config.toml
d_model = 384
n_head = 4
n_kv_head = 1
vocab_size = 8192
norm_place = "pre"
positions = "rope"
init = "trunc"
init_std_qkv = 0.0269
lr_mult_o = 4.0
beta1 = 0.95
grad_clip = 2.0
decay_fraction = 0.724
final_lr_fraction = 0.1
MLP neurons of a small language model. Each row is named by its layer, matrix (down: output weights) and neuron, and shows model dimensions 96-191. Each number is 128 + 32 x the weight over its row's rms, rounded and kept within 0 to 255. Numbers have three digits each.
After each neuron's rows, "fires before" lists the tokens most often just after its 100 highest values on Wikipedia text that the model never trained on.

L8.down1427:043140124109103200110137139084127150125067143129085154116193136095105158088200147117139157090068069113153098124119147106103112078176179167124134210126081072121141117157097104112188127109207093124120115097098097115115105140082156167167137121141123119111156093116159164066157076125142141148
fires before: "-"

L4.down1247:060102142176136103102097119146174167185160183154161052108134118101132123157151104098124100107108172133138060125095084080167128154137139125125132142113115127161153094142100126114100100142176096129124155131164092202128143110121118082167085206161132102141105121121126140110116139185058108071
fires before: "-", "n"

L7.down1199:111113103083180109133080095141133176137100096109103103122117125118144105133086133095123188118123177159158086134098153044194114162119149078158128147096057131196139087121175162071074118158097127127150117103068119076112141141140161170047136183138186098094149130050173097149142158132139104080
fires before: ",", "–", "'", "n", "ia"

L5.down380:081112150129149177102146090132120101116129171171083114107125139171116185123161140123089129101140137156108124128136154198097115127086141176053109109134109133117137080127144097255183132119177101141093148197084097151118138137139159166112054138104112126180135120149152120130150138152115156171
fires before: "="

L5.down636:115132116115156123120148065121153077135146107095115133103118105128132121123119134155153145093117169126093171101068135103137111138038095125049209135102120152057154090156095114225118080111130133183127097146112166133125167082118116117120195140086133066137107106128093129124129121166116096139
fires before: ",", ".", " the", " it", " he"

L4.down1431:194172120130174141132186074111157134115123095184093103103152088114115137152133173129102166136117091125076120146139168163100160119098130110062172179145111114147126147106120151088165096122142063202118097172081157088124102097183032121128160093133127204070130131127116147072143148154167230128
fires before: ",", ".", " and", " in", " City"

L5.down1458:132107121118228127110104149126109091140137193174167185151098143076073130085108111088170171133186083158137134108131113121156141144107139127132124065104106088116163114134128104124104141092115060144185163134120164140161145098183102107148121099123143096123124102101199115185092106146153127156
fires before: "-", "E", "ulu", "nt", "ro"

L7.down1215:146109080154188097102173137112123124146079107177173110100141103160179098128134066125101099078140136132136142151169145059097131109150096102200119123069143085125115142138102080255163168081106126178155135079125141142113052053151119100091134146156124111106150109092133121118143125112156202123
fires before: "\n", "\n\n"

L5.down902:138096136180110143071126178117109100114194128107108157091144087118126098123137112169113069102104107119091169066141137083135049150080097153114172130151149140121102119156187120170138154124129121077136144131148135105111092155100178113208116099094174069143132116145119142102156033181088120127
fires before: "|"

L5.down593:178101150114088118146167109180151111126142120146124136162126114105086115215147149128158117138142163101086183144099145130116091186148136125111110126101128122095132119099152104180150178116171104152090139129157117047140118165176147140155098131110120133095107065072190124161124148152199100133
fires before: "-", "ure", "|"

L8.down478:124106114133146055130092105134149109195101108102096164136117104166091143137168154152118159118133170162144126157150131108157143125139116096163103169108191126122173084125155127252141133139120096126168186098145191168082143178159102072150123155043190091143094150140076141106090138106164129091
fires before: "|", " the", " which"

L4.down556:162133173148116138078112155107152092129089131140128159108140112161136161158121066167165151088132101130081108086088091138104084134150064163089119142121125110170089166069179102255121151101139150118155161107082118131133176139123123155128108108160119105131109151155141108154193101143159114143
fires before: "=", " the", "\n\n"

L8.down1099:147133122145182118120099131028159114096130143147145097105211106132152113156074083147075124076098111090089125148084179137118129135104098173137159152112138112101162163098144125119145100141136157100148176052092131172146063100173092096186139115177121121101149141137120170099150075180123068169
fires before: "\n", "\n\n"

L5.down963:142147147143152088095135170086157169133103110134159148131134119094131166137134129103108091104092080175155091070112169091135099151088123152098074189104086148103168120087145125146121182133127164108169132141058144097139148111117166120165130099099105135152154153167117182071154153161121112076
fires before: "-"

L7.down1272:141089130149127137113112117112118103133127116159106116080108111175114128083113115145113100093143163123137129143120109096119172133121135127143118117122075141136099127137160115255146091105123145136126124131056141134140125110113097193170175140132129167174141163071112104196117124116106179126
fires before: "=", "\n"

L5.down210:134045128118100124118062110117084150139173109113094178153165070116092075183068134110113166137025156103189078122084128095134153142100124117124123165121090195183100148208128129119210126174147146121099135119151093186137156118112124135057115161163152081102087122152185122148108130147054101142
fires before: "-"

L5.down905:129171208110139099103104138121094117102120126096102132149133166104169080097096092127143109161180090075119108163095153168170160085133120182121172059120147143096097103094153107187144128110102127128087117128175168114200096071118098088159166105125136126153153140162184106189089098135161078125
fires before: "-"

L8.down47:130077087106109129117108068082139095064104149086134163194178086083104153191146111157156136135106109134155135101166142113121178104088171124071106105100086158145180158050184164122061122156182102115084107081120145087154110184176103148106206139132120049130152160164093108056127217090119127131
fires before: ")", "19", "–"

L4.down1033:105110105121108140139149132099170156141076166129118130172175111112137126086079096128118097140142109173137114148110164100138171089097119131130161112175105116167119150140129157089118115116172099129132177131140124178086123072117104140153160110147155062157134142103150142085153103072098115090
fires before: "-"

L7.down1291:160138189101103080109076187101126117148158188095138096158114107114130124153163120099157119056022209174077112116162146162135102129140135139130106094154079074098040169157101110078104140182170144115149150112152119093120068142133094098153127156116116132054108159165119137135167158153106139128
fires before: " |", " 1", "si", " 0"

L5.down600:159096137139169073152125141091117111116113100112181102183137142114132096119093164133088103080202059058158099183100168136163083097150162089097137109132101115139130136107088140151122113113117136140111110126103085164084140064097150069195152085148121137092099093099159124074138082152095102091
fires before: "="

L7.down64:167132108165174132139154127158157098089110130119125107144093061180149156118118108116128125169112181115157129128183142113092083133138049101090144157159137052181128116100108094123192137128112098094067108132103124095150119140089159100100079124151186066139088073148174188179130156174128147140
fires before: "on", "ss", "le", ".", "ble", "bil"

L5.down685:101089065100129096120184132097050165151126165095112130084129146114116145093130165123110097191141057130152137117135143159121149103127114140128141120101171091132193105123120143091131083133182113159174140073129132086152142151123112144120141113144071068077133134142091102088129118083164156119
fires before: "s", " loan"

L7.down100:134140104122100132126207099149201104087139073196125119191122148117110125123109135086157154142144098120157146135143170116089153096093009181136129123124133123150100140167147105116126090098084163130095095141145183149133109132150139097087111150075193173164156074138142133119089105167198153127
fires before: " of", ".", " in", " and", " with", ","

L5.down1345:127089129176120114108141112118163171126126101147102071103083109110118132129109090124092179045118101072111106196124131150160121126135183128062159113127058153142166149162140115159102148201170086091198174122073128140160109147039107094140188163160128142162150114101159129138128113087141174192
fires before: "-", " the", " a"

L8.down644:112160082109166105114128050146191135150136153121113103111117150151082077122111128145086089187105149117143105110176124198098120165119175104119138107121139156131089148119119108237160135124062169150126118132108123055128116119120078130115152125155156125084056076168157171126153160179138107132
fires before: "|"

L7.down351:129127130157164193103118129127150065181110051124126141107109109108163133131125102116167127078109124097170121105126130142154125115116123069065204047146041137134130092131121139214140132113119136148109159067095157131161152105138119133148172159102120150081112087097145111161125128072134206105
fires before: "|"

L7.down1319:166158098114112132138163088092100115057134132076185104135168146126110103102136114106103114184095061150156148141149136136124103104081129126099138106108155176150094091211145137157108085140118152141139119147164124079096093146129062091182102171110168132215117125155114139188133049095071175106
fires before: "3", "9", "1", "5", "0", "8"

L7.down159:174134190108127094150122078117140073065090112136153200188140141057077127187139063142116121147130140106121152075163135169131116118094126084156176106133187147114131141174191173113083099116144100128095098118133172092119089168081115152108115115144131104136130142203148137199113113130138175096
fires before: "3", "6", "8", "5", "1", "9"

L7.down922:166171099084147145122196188113134064154076115198138126130163171161086154124145158120125068153117126151207123126124171148141136181125144169095128168131168138100161161150141085183158105073125125133172141033133059149189153107121106132117136114192163148128140137153111114095141117143148078110
fires before: "\n", " has", "\n\n"

L5.down1249:138128134119143146128126104106108114151141142142143122078152130186098064098125203100080130108116120129140095123189170068144157101122115124156125159144079127145133171120144125255124159086124133127088176055101164149154097114144098141101157144128104152118116104129120194138168068132139187107
fires before: "="

L5.down936:152112123189133102090120143134162146086072103185135107145150164150117121120117127117134115147050121162108150137088135094128107117076112077107100158115220126125136072125174170202091028128129169068180162182107113113103104152123125157102122101081111096099171165146124119138086111137082157130
fires before: "-", "\n", "old", " to"

L8.down988:113127122125103107162133137081125146151156145111144115160159099164111159140133168068172137131124117108175162079107109129114123124161089049104120117191156108136188089112073109157056096156082091107153160144090095088177099152140129133112089114128107147181099129140051167138117033144100082131
fires before: " |", "–", ";"